Weights of a small transformer language model: normalized queries and keys.
MLP neurons of a small language model. Each row is named by its layer, matrix (gate and up: input weights) and neuron, and shows model dimensions 256-383. Each number is 500 + 40 x the weight over its row's rms, rounded and kept within 0 to 999. Numbers have three digits each. A neuron's up and down rows have the sign that makes its largest values positive.
Before each neuron's rows, "fires on" lists the tokens most often at its 100 highest values on Wikipedia text that the model never trained on.

fires on: "-", "e"
L4.gate1111:576486523454543538457492456533499532492496549494520549497542542529517511581560466508472553523530484492445496513521524486509613516510519483517558530467480531534522536523520456543511546408564573528506516490534449532592526551477449544563503523505473532565520507412566441607455469586499500512431499476550517530487492511535473559505508507442552549471473524439536546481418499551522508502424
L4.up1111:489431500479492509447591514554536486525546498444519504504559479480505485521520556559507528555504511377528585485457459509557628413499482450477506536501499457504511480455525480431516530505505476487508451449475498537450525484434470574509472498504585517555528461494523466545551456480488514527368479480567483446488412489516605488624510528477398479531518484583468544537512485619549506467451

fires on: " |", "|", "s"
L4.gate1561:489465458482531492515534498523533454560433490502497519538452538496521535497476524537433425581521497516520526506554525465530445519576502472505510538469502560441451541499497506527462465491500457465469501390490518576532409462458534579507534497541469495475524510522546587533456515499583454489565610456499493453568493503544448484521461501499384487579465416563550533527558524531476522467521
L4.up1561:451465488530492447580531534502524509510529473444557471496463447511492535514519530565531470577505459498527531435454459437450431520545536447598533576498459499482550428583547464538534462554537535484506493554468521560455485432486523546584505480552560511496514552548468550479464479420522503455524519439512457553525539546549455470468502449503520492520506501498439505523571539544494498512443

fires on: " of", " his", " |", " he", " writing"
L4.gate1697:538388554508525500437511471465539493486516461528481486549482532560427495437520507520553499498439491511518555470543543458468511530516477415506487539457484423543441469457503487478476458570550502452534423495460513496492447519456538545537456478431485530490569529393515471473474497433508485543457487508425465530495518509563508466417468522500502573572425469568492498475496569464575535412481
L4.up1697:500513456494456439489502352494482426507491484535552484508532463462479485516472559482489539505435520458486515430515539517457457502471534554423523476444493502455551489454537457510493567434462495444497434524570501458526548458591525481489533460531530496483487481488529454500532577457490492456471475473455437471495502532482493441505513484548537552437481537424419456445412454458555516510537

fires on: " |", "|", " Ref", "ing"
L4.gate609:458419534501449501557539541556502471531541422569439566554510522478530485508465518591560404479490546564463488492523520492481456463536512472503513540532422524450479537574517423515486468462410504453482489524426533488585482504486508504521497481464494502560560436493551484560505436490456556501569484455496550559478554501479545537513491481526460500513503552493611425537531528431489442577506
L4.up609:454557509489530514441573490467550500519537551511541514515507562398577522503522493482480449577521517453486486436449495477554396512464542493551568553519452433460495501473529439525499505523496547496555497513451463552527542483526497500522539499440508467528516574483482473444371530447450535442515491475472392565504483468504478435501462524520483535477492547472471485510511517552509475511498

fires on: " which", " order", " where", " whom", "se", " extra"
L4.gate250:497469470474490533470458409440431499488407478497522544477498503499526480480428520598503576515552460493510500508525472489500518555538532519514472518556524483456478503489490473458553467500510522545544530474532524499479549465537511541558494457483496607514519505494514490472551505450454492544512492472516511439550532461545537495534537573440535516524522463514506499536572482521427575458536
L4.up250:498575507492492556480500491563534487523464437525484453551473511499509506477512455513542439477559569463502467484522414556550567537548483536564457495534568488493440535498509558476551582562472439518471512504566532500494531505403495515527479527498437541497506496509511559488493549491511510530464434512521483487548489466472541513514505507494391524504437486478516556515534458489546462484561

fires on: " No", "No", " non", "  "
L4.gate1565:549485561456502507517518554537528492561497554472492585513512451395470449431456428454522526508465521506535479435478445498596471509469464497535514555491507567493547495486549488580520462465497547533407553447491488557572508517578518410458554518490581543484518529465555537525471470561470498466509471463473491614550493453463534445513496495536526532477519449491503498502500566559472477550489
L4.up1565:434476544476532550534489548489457485502516506495395551520499591519501526470541471537537536517488541521496427502500487594458530502534483535461536504516465467525567551475481517452569489525478481607477562471529561437534491547547555530504544418511528513494570427479419515500485533501470499512506516482473550534449545533439550435504507504449536417499527577562548490440523505589444496523518

fires on: "\n", "s", "ers"
L4.gate2376:491531468500482485523499531509568496546511482525479494566503472512528555539484587545520437491478443536474517497499455471518522472539484470558475528505476473503475530532523514448507553555467544507551534497502505525541528487424511491494515438471465433599499504490488518395529454495461446509517524523604550504489447537459561483515499524479502510480472515486559453517504518449476530537474
L4.up2376:479462427538487473483481476480557478521478481510480478508484523540493476494462607576550472491510504463579566521475488522550439531535537503451555477507504492542481365522449510510506485513528432492507443523525540469528499426459414477507558481495471459526497454536529536466511522470514489464536498484502441476488508556463512470453410544482546505463506514529461430534480454483482506479487

fires on: " of", " in", "erg", " Conc", ".", "x"
L4.gate2441:486513474550473499487507423534487515526498538513503452541523481451439449514517433551584504428496500554473523510504459529539574477463482461565497513471495549517571594548483515519471461479463546443533546522483439524482486435503540458520571493496506463428476454440462429460513444493471512533450539515530472492475505516590534466522487469488465385444537523528544527507546533457535550450529
L4.up2441:500507520518506501482518506451484496512470527486492395488487457516483543507516513525526518514573467555492510463533551486501534486473515501472499529535465426509502505458462530591498436549430504516477556532457452537446499532564477483502497501551477597559527556520507461470483484427532496531561500519461518502486496511467516479556536430496496482492507504567466539483490554531433462574438

fires on: " |", "–", " by"
L4.gate582:528490486512547523497475446493574476437516487493471444441477504518480529487453496530504490427529492537446514466501545473501501486549484439531532494454484512460458488528438455526392502445494540499450469498530501591461485481522485450536533534539462448508534453428431570474459482500501507515472453469479536446415503445493522516522523494529408533492442474524493504467506448492484535459501
L4.up582:519464494489484549588505491539559485477505581512403521472523587496506459459537464542518489535481564477479418553485517494445546531494548486466514465473473439534461465516480485470461514394562484495480419563462507445500512491465583496510407490433495399501498541455416557472493510552465505433507594531473463521495536500509496472467547515570523496513504481593425474472472573493477491455549

fires on: "–", " of", " the", "i", ":"
L4.gate845:494499551528432544510449470513479435482495438461505567467482539531510422517484524606484502446477471496441509427514524476491537520549536488571521444492491526496479471515485462487500562495493527499567516473459541511422565511450420527525548491458512505483500546527564608492499472478505509501592456532489501516496471518509491478492482461523494521513572470509527473483454469510442460514510
L4.up845:535515458534470493530587500516497471515479491463509477488508497554519529592465548509503497458513503456446434441587478528572509496562483489475477486489536480462469451455431539465491471490461416465452519540446480501501478505576570560586463538478443558522507411489546555495489491560429471479464589472471488476518517532540602470576490482542488538497520488514550441507505460432529493452487

fires on: "-", " Super", " na", "ipa", "ras", ":"
L4.gate2443:516510526496493481526468477559518512487459471437512541478479569515607557518468499587410517485456496513468471512436448417425549460506526511547550490490566481478432483514533526494510517507498517483485585463462496489530484572560489510452418594541521474470521460487508468442464453488471483477560511549459465527509529532479472514513463512563537557489519508469479508561460570448524435526453
L4.up2443:446471480443486472539503539559488469539510466452429493438504469581442579552520499602498608467469469529567534424465480533539546482518487446464432476545474513523553453505558464544492545538441547403489510487517590499544527457524503484506476480527524452437524543543487557523489518463479470449521554503509502559480463454594450496451590496542548519507457635486549462457437491495538527464530

fires on: "d", "l", "ad", "s", "ar", "os"
L4.gate560:517502468584512550548509464450426533527461478580573556512486524409536519530473491514441527490526516569534440500441500408484480390489550512517465457497602535470530548431482526496524498490453503511521426526538502561511529444525470420493474496455542394534499440418475485540522491488554413507490406453449507406499452554469420459469474514483463595495516509493456518551493524514500415523526
L4.up560:506531501450513536550589533452488458506543460469417543567455464518480480424496522464474514490476540474476486484567485489464459443502486426523491583478529492405525431528527468430522519566462489475480518460478505484507515540519519524551467504524412519561509547521554485528511500480479476501529526410495563524537489526512517392542517549474433492554579485518489478589413536510489511437560

fires on: "-", "k", " car"
L4.gate1301:428531538492517478452511495503480470532554488504448499558486568511515509536488456562505480503483493526511477450479481482519526506478501555425513547495474476528584432519449486497503597466505519499436535471506475512431556537508452487507536533528495481584590473495511457511514538500503430549555485583447484535536500608503497504539520503578559477436458545460530578533508533517468520530496
L4.up1301:465394508484418403478523539450500517517506533498467487479538555471505419505474518558534569470534428452508526568496482581489577501481511530493543499529511516554527461508527565493537632547454599473486534538516449515500521500541456545471464533530540494610492503450549539549558463561498420473527458486442493528500447542487470472483569472524523513558455576586440590479466533531483501463472

fires on: "n", "in", "s", "d", "on", " Don"
L4.gate554:520441511492510489506503498518504396505463474485463476493476506385502503519510549536518480472492445513545501474504445490465550459556443495541489536513480523477460427533467466473483443485514483473531433502482478508551481459553579491480493438496513486525490508503509547498470517477488476487534535475475573490467495467409462411517501505508456578496475507533497459453488547486463510493491
L4.up554:457487532535484433510597497484465439572535488511516513434432489500546488492512545562409527481463497424447527535447545494496500472512475527468436524467498542520474493474449506480524563444573442424543442474424444513489494466471469504489440542558527481632576483533525509483494455465529461502538482482494506451482544525510602470476485540468530559507522571516493454486457515495459549446511

fires on: " by", " of", ":", "w"
L4.gate3090:526523586470593504564512535485529491501461472446447499483504505540516552569492558543574534559483470549514502467521474484500555494556487462491479511474491501428464461553513491500485492493556485580493518442500478594468564492553463576535410477461455515543503524458514490468560508580495472578466574515558606489543493596541492479493462507529473472495482545484547484490528572434431552530515
L4.up3090:463440494453478513481586530451488522551434441416497446564512503516483543535474536500476482508505535465499494405439555523539507466500503539510462507421516531518514455439572487495406470475425450486461518556521421493438442500477498524502482511547488453494473538460432438509538549419453480480470607499450510485484537512521564426466479521480461551527515552478485510494497605542480496543425

fires on: ":", "–", "se", " |"
L4.gate1233:493516526569503440577492537454473446514529411475550490502543555501470501474533483430480479483442502535486500562450470510465488533528554450534509508492494502511521499461520517524498470539494446446486515488514513554486504496466492471485540500520457440536439497453500442466563511408511548510442536530502516500599502497540452583385504589492446555484547538445518513431530499542478514483490
L4.up1233:480436502518513506520530441397507424492516491497517554589500496538501496482507580497433458531536506461521481520492483556514473525485473493482482491513478514511597472503476531475479451479454497442606465496549473468389530517542459527431420511479545433546497469511508552520496488460438512494463565514439522540446566618534554562376524532425482410435538542467584509567506521535493389510486

fires on: "–", "-", " ("
L4.gate3009:436523476554521541561448460514479404475508478510483541513517486499534523467488437479494502474520479495472511459556507537511464505459463489490526483451520469455477479552528489526476567557559507501424476510536535563510505517472573508446546521464485435452523557515559498440486491511505371448442521550510453553539502532543528484538509506497532550521538531544459507478515489572525481506520
L4.up3009:532456483531506434544526507520512531518504489518418518474517526478494510516585431506495492483513472563447453510544462445514528424486473478417486481489501423526511468508488509503524509488474526526530473532464513509475510511524568456557516525516500427505445511477549510449518482447478427443520513461528468539498484482530574407464460477553493560556523500592546381489404472510564496503476

fires on: " |", ":", "n"
L4.gate2513:557514493527468508500464536495528463490460538586502493481551510494441534479514530496462519502489565515488408463469480454537437388482549385452504449486524503485513433521446461514466464522492489429484424523534512510480526535455550523473444487488502459493567491464539538407467481384520576523450436539442552471531501578549522494541510480456524480539483459504527589498533477447434564506551
L4.up2513:539528485464537513449467532492566506417510591487442457465419531416454424516485489493518444521566505443507562551494457476497479457536530506513467409629619510499507539536443493560533586523592491529528518513508447522404409471461465557450464497443493486518500515488490578511526569542554497442566518561485458504468532530523533457407479505465527493556470458544377436544512535520489534570559

fires on: "s", "l", " |", "al", "-"
L4.gate939:482476470437541431445533481521476506486479504508503494520500480523618512529445477488529465508517522529530534420481535539484571507458486500485452489508588482557437495415445483514425528537538547549504478535576507477505457530513469549480552484461493509617517473531459455497517514504538497433473511474447428474452466474517493581474503508457548469482557437559524477463474451527519515435541
L4.up939:506481407527479467493502465464578509572542474463424486468446525488564524503496417535420491504443475478553592571572424430548526485520506473521481513438516459479506589496500471443479527595526431543478512546496513493392423482436505394489513529506437517523515548526493529500515513507475527438518474483523514522519427466548452541437493455460415470527520458503444506413476452482454484508474

fires on: " was", " is", " did", ",", "("
L4.gate1014:496477463509451441504496504542515548496521489414529501488427504551495512526467488534513578460526538473560524541598485534498551572494507445563512545523517518487509444420454493420447572565525525495593475535552524376408569526511539494505559404525487547468482551478558576504535534558452422472529533434485547471478455504564525509403436467448487444565488475539444527524496503507527471517549
L4.up1014:481569476557546534508525416456492491534489409488530526476420554548525450509527487485489529454587479444532495505517519507488483441467495513572499561461504479544462505535558581477506514544543519483460561604561548504541493492454513507523531465482538454476516546496533522485445516582434444541573453521420443541520492561501475488441506521491461521510492504525466492528525513476424455500530

fires on: "%", " subs", " sp", " none", "inc", " half"
L4.gate1777:439485505567430520496521474489487462414501491519465495450483477467572469585407498559548529435480458518521540482437495551507487556551490555448478536582520547484531499504471426478423537482486514474497553456529506481553509489512560543507515592530514502515498472562526542446542514509484456514499452445478442516538529409477560519458516538573519493555562409546497604515553480503511429548565
L4.up1777:426529521517499507530534513489504352467504497421427483447441505478520532500476546487445506524497477501448494492457486530479516600501496469521506496479503551413482591554409462490426462544540426492534480485493505618515486568513503503558590534499562497509572472535468525459439510516569439495546509494483460495469490464446605504384549485472474509496462520531520543483481392603502517502518

fires on: "s", "ed", "ized", " to", "d"
L4.gate950:564530484514481478460517499502608519481489515518545536524554481493507559542503478522489479536493482540551559513486522502512552533538551417482475525494552566533513562486501478506468531541550515473473511380420442518495519462436431512525441450456486510508439557517520471477488515436491498534480497468521474536525536507444468518521451492500542497484474566470517451495476536535427579561533
L4.up950:509508526589490537457522495506541530500519563462512504559511506478447550446503473572477481560566518527533541562438512461464515496505505499506540571496510484443528508491543575512418444516489531435500475491480560585432537575427451510502496447492453432558531504428481512494544537507538534519462589469504501514477492545493520430538451523544450516488449486559461499486487490584500441503478

fires on: "e", "acter", "y", "k"
L4.gate2887:512526465541478421492448501465530492522527507574504495578523577503525501513462482512509543537536513474510527521502512511494534565448565535461452489506521552482548483570537481429541497509457536517437543521469478457494467514491537536497518515570492472526497464506466466486465446498539508494518476455473489479425507597486536489486532546498524573500515574510511501557497438451495510531476
L4.up2887:520562483540523469456510552434561509557513475503511466547543534450504488496475492473540486529531411510478551481494566542530500546469523556549477503488477515506528495525485490534488497551442591471463518581474513474502481519420507487540511504552441426577455456506443488498501439482466477461471496497431462463445499472467567508473474490526540495440432541493533460499476400464518474514477

fires on: "3", "0", "1", "2", "7", "6"
L4.gate2871:474517425478519477614460495546544487612516500576499505495444438497513493514507488503505509496550521451519519538471521518456544520459508499555492433568467462534482556458489452549487540513541490504505453566479484521501449497493507502486448453598562515462525543447472545503509513497531542541595570515505507458442536499493495521435478500496479503445464514462542483477542536470515516458480
L4.up2871:462462480454517472515495542566507521533428467459581463545503495485463512557450511463476483496551559545540431554530510514511506489465496528481480479571513481525530494496484477525505508529520496495409484620510529493494450528533512479475525449561533564496445492580507535437525598501505500536459522480552452467524465529520537480470422460472483562509487521535555421439498538464522545489507

fires on: "-", " ("
L4.gate1921:462470464470460550436520474483587406496547598481524505457511556472448521549501489442479472496444474511528486544548512489483581453496566478484527546523516450526612535507552491511427494487507473563396473521476527499554549560451448556445515498455480507503472477421535524521467520568523501542521563519474469498458522520506490437518486498516464519495480486497527492457564490530502523514480
L4.up1921:456420498538519500480452569461503431490479533528513526506516518495521444525517533518497541464514530502461506534501507516487564480479466480523506468463536514501511513506495496412504422556484468565399521521458504482556514496470381521479449522511528439556489467494555467456522441517570534521560521495512516543526501552543471461527497493558542517512564462568481466566482542538450512503444

fires on: "-", " Aut", " aut", "aut", " up", "10"
L4.gate1108:480454498493489524464486510461443531506454571545482559572508508552544440475522483515494494505525547526451498444487466496550564560526458512484528495404539508466475453538476509497453560404564501484458529542458465442540488456540513481494475455493480476539537407520492566493513491551515495525525504496522500501463490463548415531480567557562538520555559445568542497519453500475527510513428
L4.up1108:439517441472526444487507451523493531534471511564455530501528510496501436474484504474560478487446502427540486521529434490449540533566490567660562518517500494433445500475509669508423555495503476495533506505466464474533483596559477476504491499432444542553491482483526547473563524523547505466484475497453522484464521505495526507523510485524550491560522484507430479512468416438486515491473

fires on: "–", " B", " 14", " Avenue", " 9", " Building"
L4.gate4077:454477435530421534515528443577455503567521455507512483503534509519564490487531485504453545484537491572522497468467545516497533491475490529514568503539461464444439599512437456543493557425499533503519500495469484504542475503457497447540505497518467523533511435471460564458488520498498540505479440473448475494479509474509452451487505560468471523546540531500529470448517500507474512468473
L4.up4077:459427505534483472545483495481438512536501497496496540503575477498494533474495489536486537561585519499577472507528473472616569483468466503488481499550571501464521489463477581557546487491476556520539540531457553510496505565483500553525530538442465573495516459508556416470502508587442460552501398536496501427471442562511513553578474505561501509484506529531515459516548482470546470456505

fires on: "s", "y", " a", "my"
L4.gate3970:446500500523524474506623458484500500489483528543523457594435478467470496474514511537433552463488507536399482485564487492481577481519557470547458530459433580554480498549513579450543551473496552514505512525462426558499455469459455530432531550488470479495456519479525539539432513491439540511464503432486487445545532500509433488473473494490449475515530553554484523432517509531493521575541
L4.up3970:446465447479547444460495508443444525517418533509511505499424524492515460467496543599546513523505506436570521464510422471507489572523601449492502523536603529507556528507517516530445496528454469465537451468567531526552513521576497432527498481521471437497533459435451492477458468460498515531466454515436492494536512555501506445484452544506474510439477494482502498450465435479531371484492

fires on: ".", "\"", ",", "=", " but"
L4.gate615:536508542470462555438480518484435495515514498543526495477537596497474514489554522524488454484568580452526514480472580490500480436477574483494563501461488479449447524426461484551491522492516580475520451446521467515453441509459465507577568537506405392585481468531511485504508525484460483512554487515536479516434536613488516498536468543408526551534528538442544557506522530588519482456480
L4.up615:401502552480469492469538490539495497487514495506488500486511493579405515466463494554443530516522500482505507469526585552485562567443523440538488527464488494513430534536500517454547513523512514467519507499488512488523435540522453491436435510570505449464546487500498501415522397464475456541404494388528497461435514454537459492426443530466518557477559528438479503464568513571484457488541

fires on: " |", "/", " he", " at", ",", " Year"
L4.gate2964:520480511501552431516426494483516535505565497465500491627521556529463524496470507490540425508534426490661470485469487548497442529537518545429466509487521470502505447405512513446403550494517482507620493530495502417507471494533519530427483460459512524517433529493473507490492504438485366446447596469527410501500488511561474501455520457543536411530484498532462547515499455577525550459472
L4.up2964:519469492528557445442501577465420474529504489503423509526485501471561517506542441487565483457486461535499513486474472530463473516467537513444571467466529478498438487483529463504426502479585511441526415400519541445512556494487607538443520423497468438491494481531541422566535399554488448448493566525530492516495492523473454513566500497472518517472446497467466456476487554466531486462439

fires on: " all", " other", " which", " week", " All"
L4.gate2114:520510529519465510542429484448559484453448505467436540549541477509556539503414531505598486518555490491528577465609513499543532477493535526465535516480610468484510481498505480482430463463464479566540434454484488453573544496529554574498451508505420466442573538556509441515526528509512430476536527437540434521476515429532479536488540543493448429528573441536482524595515495503503544515473
L4.up2114:551502528578445485537527489459499463488584483572476587514492511522550474501527472466467435502533420619569528521541447483499546534479512455520537512413525534420537522466504491539503516480532532568519536530559474530523475482476523547495533453491527507524490544460486484553527565463506489566483479404564511429532517470482473493547496500427450462526533485458507602482486471516521522546472

fires on: " =", ")", " result", " anti", "–"
L4.gate418:464480500437453483452482480468572575471500453474520488538527522570457566544527518546550454523443502550586457512524516523446594498534466500561558499518476462459512521503527490500449561432546508534567501549484493583522489525414487504510508444510450404476486541556472527574466496524462500483488501440513461458438420476464514471510471476501477544529470493497552432463522550542482578584543
L4.up418:505578559526527516469470487515512474542489508428510463462545436480475539460536458560512546499486505424474498516552518496473530488556559443510534486523467516528452472459502480484479531461465514516501451439455552460588475466467482509566578505470508489485511525439469487546479447496464542529497511493496480486530493503499483464471512598516471546481538460532515510457554539541487505452534

fires on: " |", "|", ":", "\n "
L4.gate1906:519497492529517553506509572527505493441573506540475436532524529540593458438519477473520531448444499439517466451471519444503506460516482496528469436535571532478518463485503487513466449537559483549464513516510536521504479507517547508535560468556509477466545522443452502472506501515538473558483541428527524480508474513466514484543461531498481480527404467504500489511508491475511515488461
L4.up1906:541535514520486499476506525474500486441515463476482487568485489528507528487467462468584528465474545486565512481490423525513480457558506508437472534546577507508490501545597485532494514521487483588485548529464541545483489547480515459456521483479520516509470503494456598490527530531485515479497494498552536518534463498508449503514449452496470516514482504499401501569549497498443552541482

fires on: "|", "ing", " brand", " |", "nd", "g"
L4.gate2087:465477477566561546503496517460527516500531472480459561384448532479528586411480514540487549470529493525566528513502451522503390533519539465483538438538519527526475503510477534522517473534523433480473543552493546515473489522422497500486473486464489511488512477534513566429475525534562574531455477425460463486527443469502552583354453474462489527558508505457553574463509460473441536539507
L4.up2087:530499484560540555466481517483546522458508492454479570422501590495502531475514514541469492499570562534464505534533508506540363530529521521502489461554549496519585477518451549535515379573494509508454472468503591501459450493529517581507452511477538459547485515514517583456505522440508518447484471491494464522548459498471510552505532476463425496562528505524455451488423553585466481489546

fires on: " ass", "/", "-", "S", "ass", "."
L4.gate3941:508538443534536521467470448509475489493526503550501496488541489453536508526467475532524455537467541580527497457453528442485429538528427483486436521559524492546534462494614554510467525534442458476495507463513592473460451487373507505534486473484552503476501515553542519516522520505496472496487505498441539527471471504445474420551588489445558515502502572479588577501535498491502418493499
L4.up3941:479593508506544533442578472460541555501467507393526520526472496509484520531510476483449513454485530475455523518462566462482459514450467578405394482479538493503538521519516497521495490447458477485521492498443467433411479557464479571516488491553497454478524483546515461539476493395468505454505554480536476575459427536503516447446503502480589531484506575538515497503472515536497522536497

fires on: " and", ",", "ma", "r", "sa"
L4.gate1004:510472511608483544452544508509469481439532449512530464524496496541519469504484474546563484487467465502448534532559493492412498494491480500531485483491547428569431558528478507534558461495558578523519434511531514534494476475485449539426488448472478563471470529560440441502477410491459491437516440569519506515501521540494512508592521474453576457507457489558475490474497468505467493538490
L4.up1004:538494475538518497463528514539546507485475548469483555504493486468566525515538498459539523445497533547482481459510440485542544571515562527491493536465489419508529532564524520460464555463515494557434404447494489413420500498561461593460534531484445464504565490532531458471505468526503538535461486512564407469472569542458454506500578437577476476552498409500519478594537498499464543484503

fires on: " |", " their", " his", " Su", ";", "–"
L4.gate168:519581451517518508567487536482519444518488490460563502440522537489496508520498471517529527488507472481533527411508532539515493529533531370468475561390483543442470481481452472559436466525519570460505497535481431532520475510500525439538487476515494423439509522539523476480522443478485547462427486525461531553517486546529522473406528517459526483536529493531455525447500524490446473563489
L4.up168:535459453539416503505473525489486536477544526517478472485464509526452524483495416558462537486477463479558484499532547477524519500444545458478546462451495501568474446476553556493420555545513485505513470519533473607408542548545539476519525436557444517519492515507528504560569514530489452511488487433473519521515458454502508508502469376547527454518509546488510474473455508512481505523414

fires on: "mo", "ho", "hi", "io", "eno"
L4.gate2987:533516484491469517560462500529495462458450472439524549504465512443609500510491429513513577563520446568479579542560527496511496514467420588484553527565585486551436390482494516491455556473501483480513494481536480495527510454499499448543540449458473493535480489464482512468480496569447509541548488457477534470525510461538491461464492469481543378494535472527412447482506472546453543514534
L4.up2987:526516500469438540502407510501518496460505499465433539451520567493545515494536475422493496507614402562480527555544480505474522472464466661514488455532542423500442476523511513507483484519517501502511503431499507543547519537495480429536527426489488498464495466501447538427482511557537543508481548463494547574537450491536444453521452479490460403531501521473538518484524448553468562453498

fires on: " a", " the", " an", "ko", " one", " it"
L4.gate2980:527473538427470511429551460516529491520501427513531500496537530458499514524544536506432457520454491530448547488523529504572466503500470475500496524496467488445627555501431521550527500463410464456539516493565511527425501476514503398525490543529513523470516434472534479478432469496541509498532458559519566486461483507499471441527537477531415547471500460511517375534518524558464447483537
L4.up2980:456496459454476474502542474472474456512573535472493535494520544431461442568481511491525512446490444530453468509498493490466550418479474490492412454507522583468488523477503477482530536457415540569526503467468496567465483493527448501508531567528522515493496454428453508453564521501538496451575531520463509512522463505503471507515581445524425537482536490545487522431570504559465544485464

fires on: ","
L4.gate1311:540520556479533498491512520516489515510505549449462465491514498524422524497537540553485529473524538501572547577537603500409528554513547426525458501414516499522425576519540401549512551463551509542544435522518496511457412508461516485446532491539494476461493554467473495597513507517459546508476489470528439456424534514447470499497492485433604472513492462545525527465482535509507478534500
L4.up1311:550514475490480553468518480467529430551476494441443475443502485462460551511522584492447507530500510445517535506480554497513452580473544500474510526466475502458418481591504488472536514478499486505477469518489476527530466466495537533534497454472494480524516528485472473479604482491491434582515465494503511465559426549491588489523503405532496441569519539513514490561506564534490488490551

fires on: "-", " C", " ev", " Marc", "al", " Eva"
L4.gate72:454480537561481452540492548469492465486509472587517523551475492445460482466488515504404549443627450481506514391475479454469510446531524438410444482530536521503419462454432500536484505507486523473540509522489522520440508553548512568467501463510482485511534430566457480449504487528500487511450449514447431450493522438515529499489493521574469478479537461529512529550506499514477510469525
L4.up72:508540541488504522398568533608509543483500563467473542582473468523441596444502513561530488512544482460466484464529446515519473478530432459420519537482505458563517530484503508489483448518467411481482484501496482478504508473526470426503501497474484483501526506513468552485529492539441505478502426539487436496528511511459503567525517552448540475470493477455505505465478478397388500486568

fires on: " in", " the", " of", " on", " |", " to"
L4.gate3958:569501479429528495370460427453457485533474470474469520512490558547524469445573441467506435526523554557522471442423508509493490497596538396461585505433537469544551524525546506518530489424470477521521559452540516516521551474548463537517486547523505452521453419438531470521463584578442468473548502464521482520423455563514501480527554423470490427460509521480507562476482488456552507525494
L4.up3958:515455478547457513502576504416550452516453502527443469466498459493536521585529543487482484525552528563501540450504463502502515523486482477471526488535503483464475623472469525530527517488489552487484465572573517460513563469452505533438547501507460494552565465458542513502522494555525465488502518532452528486444502524386532503499517494491521512459457510456519469499479580562480500489457

fires on: " |", ":", "–", "-", "ua"
L4.gate1192:536539474465501490545484491476495516474511494491507529498570537524464503547480436465504531541544574496563530507535482511496505562461455490534468473513484477488547502510506483417495467477498493486448584442567500446506441473527489531476432576555501535540449517461449404478475464404497500428485428511443484453619528557492594519439559520450499522507535448567504493521555488456505554483475
L4.up1192:524539515525465543521435409491455527448549446487531470482526484478552486575555442483519462514537527562475476496430513496445516432491505550518504511526527521493509475431509400491519479403516464528555452493590510507502492485514519486484531534499501490455609480540498573409503568495452481549475491438517486531549515513500508579449436524424453501483475467468551472502499451478456447463541

fires on: " Col", " opp", "x", "ys", " comp", "um"
L4.gate838:514494529522543462502496507526555535506556568495517555475497473506527465430529546546532474519466489513537490482426491459488431566478421523497429526480484544439438474561470498526495520457451507516462394473473527439508486436566492565499517520536446462505483509509509463500501540477450459494470457487507510498473521516443522492532530453468523521435525526440444522482457477550524479532444
L4.up838:465548513467521468473463453490508499490445515507470487467534475460538445445513551564567524514526513479526484565528496492474494498550423541533456542486417557480497473513456511494513560458444483504455472538470543431497446460489515538468514482540489473505449569508540426466490506471477483515455530499485493466481500443408543473488522475476518524433513471446462454513514511484520400504419

fires on: "S", "s", ".", "n", "k"
L4.gate1183:548489454510469510462450581482510470523500490518479455484529625484507476526478472574512482494498453443504464537480492530507538576490481486523505526481534506500495466497518473534539484522508459533515527517517512476509469501493493545533451491462555498511502411538536494474558434460524493479497606443504538541541464521517511498465531490505585546486508496497504498524550469546470551501497
L4.up1183:472533518520542477495529488424559424470412525517471547486466510505545488435458423493464553461505501544490475522541419494434458518490493540504441518496512493531528505461519474496525589404553563495490566559452481531549509512494563415477377496593475493587510501524511445550489498484478470513456492529548488489446455472428473448425507474512605538479475483438491532458480548507430510512519